From a checkpoint of a small transformer trained on Wikipedia: 11 layers, tied embeddings.
MLP neurons of a small language model. Each row is named by its layer, matrix (up: input weights; down: output weights) and neuron, and shows model dimensions 192-255. Each number is 200 + 30 x the weight over its row's rms, rounded and kept within 0 to 999.
After each neuron's rows, "fires after" lists the tokens most often just before its 100 highest values on Wikipedia text that the model never trained on.

L6.up77,241,206,220,198,156,225,216,198,191,187,186,198,238,172,218,207,180,202,216,189,196,193,212,168,237,217,233,235,235,212,203,169,198,190,214,256,188,180,178,184,175,217,175,180,206,170,194,194,179,237,208,191,144,205,195,214,198,174,147,197,247,211,206,203
L6.down77,211,184,202,237,210,188,171,227,202,226,196,213,136,232,253,164,260,176,132,159,219,256,211,188,206,157,180,188,230,196,140,200,203,202,210,220,173,225,260,171,219,177,220,212,201,230,188,232,202,217,162,216,235,213,232,150,158,183,214,238,214,225,200,126
fires after: " ", " C", " T", " I", " A", " c"

L5.up1923,260,205,242,134,184,123,268,191,199,212,176,192,180,220,199,187,187,240,177,249,207,219,204,176,172,165,175,197,197,198,216,215,166,166,232,175,155,193,145,225,193,173,228,181,130,203,218,211,215,197,214,202,217,223,186,219,177,170,196,220,209,239,213,209
L5.down1923,167,213,161,190,212,208,185,244,195,189,160,182,213,193,211,213,188,149,220,207,222,205,201,269,189,168,186,211,213,226,241,201,198,201,178,214,281,178,209,172,209,169,140,173,196,213,259,224,174,202,200,228,226,183,189,221,249,256,212,176,226,170,219,205
fires after: " Ro", "1", " Co", "ro", " Ho", " Ha"

L5.up1934,219,218,205,194,206,211,214,190,227,183,185,217,233,268,156,269,145,216,224,210,170,198,204,182,102,208,203,143,246,229,177,232,214,172,147,197,237,191,203,181,185,185,226,158,198,153,207,213,167,256,230,228,217,230,234,200,203,228,238,208,182,210,121,174
L5.down1934,190,219,229,242,216,254,210,152,214,178,168,220,209,134,213,218,240,248,195,210,264,184,189,181,197,214,190,215,196,234,193,186,184,223,183,199,189,204,217,188,200,238,190,199,207,239,203,177,176,200,158,197,188,204,221,166,188,178,233,178,245,221,231,195
fires after: ",", ":", " K", "ch", "′"

L6.up417,194,190,224,252,228,216,239,192,181,186,238,196,179,220,177,166,148,210,193,208,184,189,162,218,258,217,220,235,142,178,218,197,213,197,217,192,178,127,185,199,164,224,180,182,209,207,189,209,217,227,264,184,178,225,194,265,211,231,198,224,132,177,209,252
L6.down417,181,233,130,212,197,198,172,192,181,206,188,156,220,159,210,189,214,160,185,176,216,200,218,226,208,166,165,189,137,195,218,204,243,190,232,160,181,221,188,244,161,204,227,259,207,231,256,169,190,159,239,184,189,200,236,125,210,240,181,135,254,188,185,127
fires after: ",", " and", " "

L5.up1777,220,167,186,270,181,183,199,195,200,261,163,230,198,196,202,216,193,192,169,167,190,190,261,177,239,209,211,181,192,171,183,244,180,158,200,256,230,186,219,240,219,249,227,182,190,276,170,205,217,170,115,235,184,189,171,182,213,163,191,183,227,243,243,210
L5.down1777,244,189,213,188,167,169,163,203,198,233,240,189,188,210,223,217,190,234,138,175,198,158,181,202,159,251,172,212,217,180,234,197,183,195,180,177,170,196,196,202,148,239,225,243,244,195,178,199,241,242,195,195,246,235,225,220,185,148,164,175,218,198,171,213
fires after: " ", " |", "|", " ("

L5.up317,222,200,221,233,221,166,213,235,218,165,178,209,260,201,252,184,197,237,207,190,195,170,192,200,159,237,167,272,186,247,182,245,119,236,210,240,186,162,199,184,156,239,191,175,195,205,209,194,200,268,267,242,188,198,242,237,178,257,157,219,167,233,197,245
L5.down317,211,187,171,213,227,232,201,203,191,207,207,241,259,181,230,162,208,183,167,197,220,144,238,195,126,169,184,161,167,186,191,229,235,175,181,198,193,255,237,170,183,243,255,210,220,218,219,225,168,231,235,231,170,182,222,152,160,182,196,154,240,237,168,188
fires after: " |", " ", ";"

L6.up377,195,188,186,236,194,220,172,230,174,170,217,194,185,158,230,230,213,162,220,272,212,203,231,166,205,233,218,177,196,171,212,260,225,168,210,211,165,160,209,240,134,227,198,247,226,233,236,173,165,210,185,171,194,217,233,168,187,157,172,172,220,218,181,142
L6.down377,286,172,234,212,178,178,202,230,198,173,167,235,189,227,202,166,194,217,217,217,185,181,196,253,204,204,185,238,239,187,221,230,177,236,170,215,240,230,151,249,169,194,172,178,205,187,210,202,213,169,179,125,205,157,192,143,194,204,204,163,223,213,261,169
fires after: " ", "ac", "s"

L5.up1464,160,182,147,212,150,243,202,203,187,192,203,228,185,210,194,193,211,210,204,147,184,149,188,178,203,161,178,154,196,216,210,209,199,190,222,212,186,187,206,211,163,207,155,218,264,222,253,178,177,192,215,235,207,251,180,194,144,187,181,174,198,183,196,218
L5.down1464,213,215,202,187,219,207,234,169,215,200,221,228,190,182,194,176,163,215,181,215,230,207,185,187,239,182,211,242,233,275,200,184,235,196,220,212,207,218,131,224,224,213,249,205,199,204,170,181,239,195,200,193,227,279,239,233,207,164,218,206,190,231,191,194
fires after: " ", "1", " |", "4", "2", "3"

L5.up86,177,202,222,224,150,205,204,198,169,181,182,163,204,139,239,134,212,241,216,154,209,242,238,193,205,198,242,247,237,156,175,232,262,171,241,228,168,192,176,182,161,210,191,220,219,186,162,132,229,240,270,229,168,230,243,242,193,193,233,163,212,226,210,136
L5.down86,249,224,201,235,230,245,180,231,153,234,225,267,150,225,213,239,184,188,198,220,220,206,224,243,189,192,208,210,174,240,212,205,182,196,166,230,200,174,169,186,165,211,177,244,224,223,184,172,218,220,192,195,198,157,159,218,153,206,215,248,205,146,242,176
fires after: " ", " |", "0"

L5.up377,234,197,266,246,123,193,211,221,151,224,208,175,155,204,174,199,218,141,211,191,189,164,218,136,180,207,247,178,195,202,194,230,198,256,165,257,218,157,188,166,192,261,214,180,249,249,115,229,206,188,152,170,207,176,149,140,204,226,210,180,215,193,217,215
L5.down377,215,187,150,206,201,202,213,231,248,214,174,194,188,237,175,227,231,216,161,177,185,200,187,212,169,249,205,152,203,181,218,255,206,155,159,192,205,216,223,117,182,177,194,195,217,187,174,196,184,194,179,200,213,162,171,207,182,149,199,237,168,153,185,242
fires after: " ", " |"

L6.up425,151,231,168,163,288,186,262,202,208,221,254,191,246,195,174,176,203,184,225,216,189,156,213,181,187,151,183,230,207,168,194,246,268,191,228,221,229,188,227,192,167,201,176,193,193,164,207,223,238,155,254,236,172,196,203,194,181,177,198,241,171,116,212,184
L6.down425,203,191,206,181,190,189,241,217,188,243,235,228,258,280,233,172,181,195,207,103,200,223,176,225,174,181,245,223,195,178,173,222,245,251,208,214,238,219,246,232,218,190,189,177,147,216,236,204,183,156,172,153,112,232,168,162,233,244,176,236,191,194,218,256
fires after: " to", " ", " can"

L6.up904,195,253,207,219,213,209,212,243,195,198,212,209,226,215,223,157,112,204,208,163,159,229,170,206,198,190,206,202,210,160,166,251,169,214,220,200,242,197,195,213,186,227,243,173,101,173,207,233,204,193,214,159,272,206,226,207,133,206,201,209,233,180,189,185
L6.down904,190,195,146,177,201,209,142,233,249,197,218,198,215,220,220,200,207,155,161,259,224,165,205,219,191,198,133,204,240,208,232,196,195,219,269,195,178,208,270,239,244,208,229,201,221,226,232,176,210,136,208,248,174,155,175,173,225,217,185,204,233,191,176,208
fires after: " Re", " re", " b", " Co", " Ho", " long"

L5.up368,117,189,250,203,173,210,229,229,150,163,225,212,168,186,229,172,190,218,212,232,214,194,191,183,267,159,159,209,205,155,201,171,162,211,212,204,184,206,211,214,198,203,239,240,253,183,244,252,190,237,190,229,184,164,220,221,190,223,230,202,213,191,237,193
L5.down368,128,192,203,206,171,206,202,197,189,196,186,253,186,229,195,157,142,177,158,218,162,162,200,197,180,199,154,196,189,271,187,180,227,201,197,178,245,230,129,189,232,135,222,175,201,146,189,199,209,137,197,164,189,125,213,193,208,180,171,248,197,180,250,228
fires after: "s", " c", ".", "t", "d", " "

L6.up1064,179,210,233,231,208,172,213,220,171,155,190,226,226,215,249,170,188,196,229,265,155,202,244,163,206,249,218,191,196,182,178,219,178,171,181,183,188,174,206,232,194,162,175,169,235,220,150,207,158,189,156,194,159,200,190,148,205,239,236,205,172,249,190,198
L6.down1064,198,142,225,188,185,208,201,176,192,124,245,188,224,168,199,180,185,167,158,192,149,142,188,159,249,204,181,267,266,238,266,204,187,234,213,261,214,219,190,180,247,187,172,216,244,206,183,193,204,210,174,194,186,215,210,207,169,177,244,165,217,189,187,160
fires after: " ", "–", "-"

L6.up1415,215,152,179,131,179,223,220,218,189,208,150,231,207,211,168,160,189,305,187,194,190,232,215,165,164,240,167,195,273,170,211,145,204,201,181,230,217,235,251,213,261,237,229,200,234,197,137,200,158,220,281,202,184,161,203,185,166,197,169,188,195,221,248,185
L6.down1415,188,212,163,223,201,213,174,182,203,200,234,187,204,210,194,236,148,266,213,203,187,201,260,139,226,134,183,204,192,187,208,193,174,245,160,236,193,229,198,186,206,207,162,168,140,230,224,180,230,215,251,169,193,192,246,185,211,208,209,221,210,162,194,266
fires after: " ", "2", "3", "0", "5"

L5.up29,254,174,233,191,227,177,155,238,187,216,196,212,187,235,215,222,170,205,224,213,204,192,178,211,272,258,186,206,188,216,209,147,195,217,182,195,158,184,167,203,227,201,187,178,152,212,238,325,192,229,213,262,202,214,182,194,181,217,251,219,213,233,254,239
L5.down29,220,236,212,173,175,182,192,160,219,204,209,179,182,169,210,161,198,172,205,158,234,180,239,199,221,221,223,196,221,188,205,217,243,218,196,226,207,238,177,215,196,182,196,213,222,214,198,193,150,240,168,201,165,196,159,144,230,227,217,146,182,250,238,201
fires after: " ", "-", " Le"

L5.up1726,187,165,191,245,232,241,206,194,208,178,221,212,207,219,146,186,225,185,225,223,188,206,177,147,193,196,227,201,176,228,176,221,183,130,152,188,193,175,164,144,178,207,216,240,232,213,161,292,159,229,226,219,183,213,153,217,162,157,193,215,183,238,236,236
L5.down1726,220,198,171,235,234,215,196,138,200,232,209,170,257,196,171,162,188,217,217,178,238,198,255,187,156,255,172,232,149,269,222,199,237,245,188,235,217,224,173,226,209,224,201,230,257,233,175,174,181,199,202,172,225,171,212,187,178,190,252,181,184,220,176,247
fires after: ",", " ", "),"

L6.up1900,227,183,222,232,217,167,258,209,167,156,201,206,202,166,213,163,153,203,199,200,219,235,125,230,227,205,229,202,209,168,230,196,185,192,249,219,156,211,221,227,205,147,185,208,188,167,166,221,236,225,212,274,255,225,207,198,187,230,190,205,213,213,256,182
L6.down1900,229,198,184,198,263,238,145,223,161,211,199,212,173,201,181,159,224,196,209,148,211,158,255,205,180,162,212,227,174,214,209,240,161,173,244,222,227,226,246,186,145,197,210,198,208,97,239,160,205,217,206,197,217,210,173,211,223,142,209,265,263,185,188,236
fires after: " ", " (", " re", "1"

L5.up889,171,130,161,201,228,205,209,181,203,211,194,183,213,195,156,169,199,152,236,177,213,166,170,212,189,217,243,193,165,192,170,193,200,178,247,174,183,187,234,218,142,219,194,158,148,170,143,223,235,131,198,159,192,195,227,177,138,212,165,192,183,222,259,220
L5.down889,238,191,228,199,185,190,197,189,178,234,195,272,188,193,181,200,170,258,198,113,234,207,237,166,239,164,243,224,167,143,183,208,214,226,177,209,220,152,221,161,188,224,178,235,204,226,159,163,180,230,185,204,157,240,240,234,185,254,168,213,230,182,179,210
fires after: " ", "en", "gen"

L6.up1252,171,130,228,189,158,243,211,174,191,232,171,180,198,199,258,196,218,207,216,201,203,205,268,216,176,223,267,273,215,226,208,255,218,255,224,196,212,215,177,196,235,176,171,226,209,192,182,151,204,208,170,199,148,199,181,231,160,174,236,179,188,188,232,197
L6.down1252,239,241,215,186,216,208,233,199,222,206,244,237,172,220,224,193,153,197,152,152,208,144,187,196,205,197,170,214,147,231,198,177,232,195,151,203,206,159,182,195,196,233,215,225,183,191,199,205,207,169,221,164,236,198,192,210,200,156,198,177,206,159,257,202
fires after: " ", "-", " For", " for", " Di"

L5.up1560,206,188,278,227,166,214,242,235,118,208,184,191,204,214,237,225,136,228,228,220,187,237,206,142,239,134,185,213,251,180,227,184,231,215,208,219,251,217,214,186,201,177,243,227,212,218,182,228,191,238,163,187,178,172,221,212,203,219,204,263,198,196,211,175
L5.down1560,200,228,235,181,191,214,165,177,173,226,188,216,253,173,231,204,230,191,207,172,174,153,195,195,212,208,219,231,219,185,219,195,175,252,167,265,197,187,194,241,230,272,186,172,168,172,141,189,196,218,189,147,178,193,181,198,228,226,198,196,197,242,187,183
fires after: " ", "-", " c", " C", " Grand"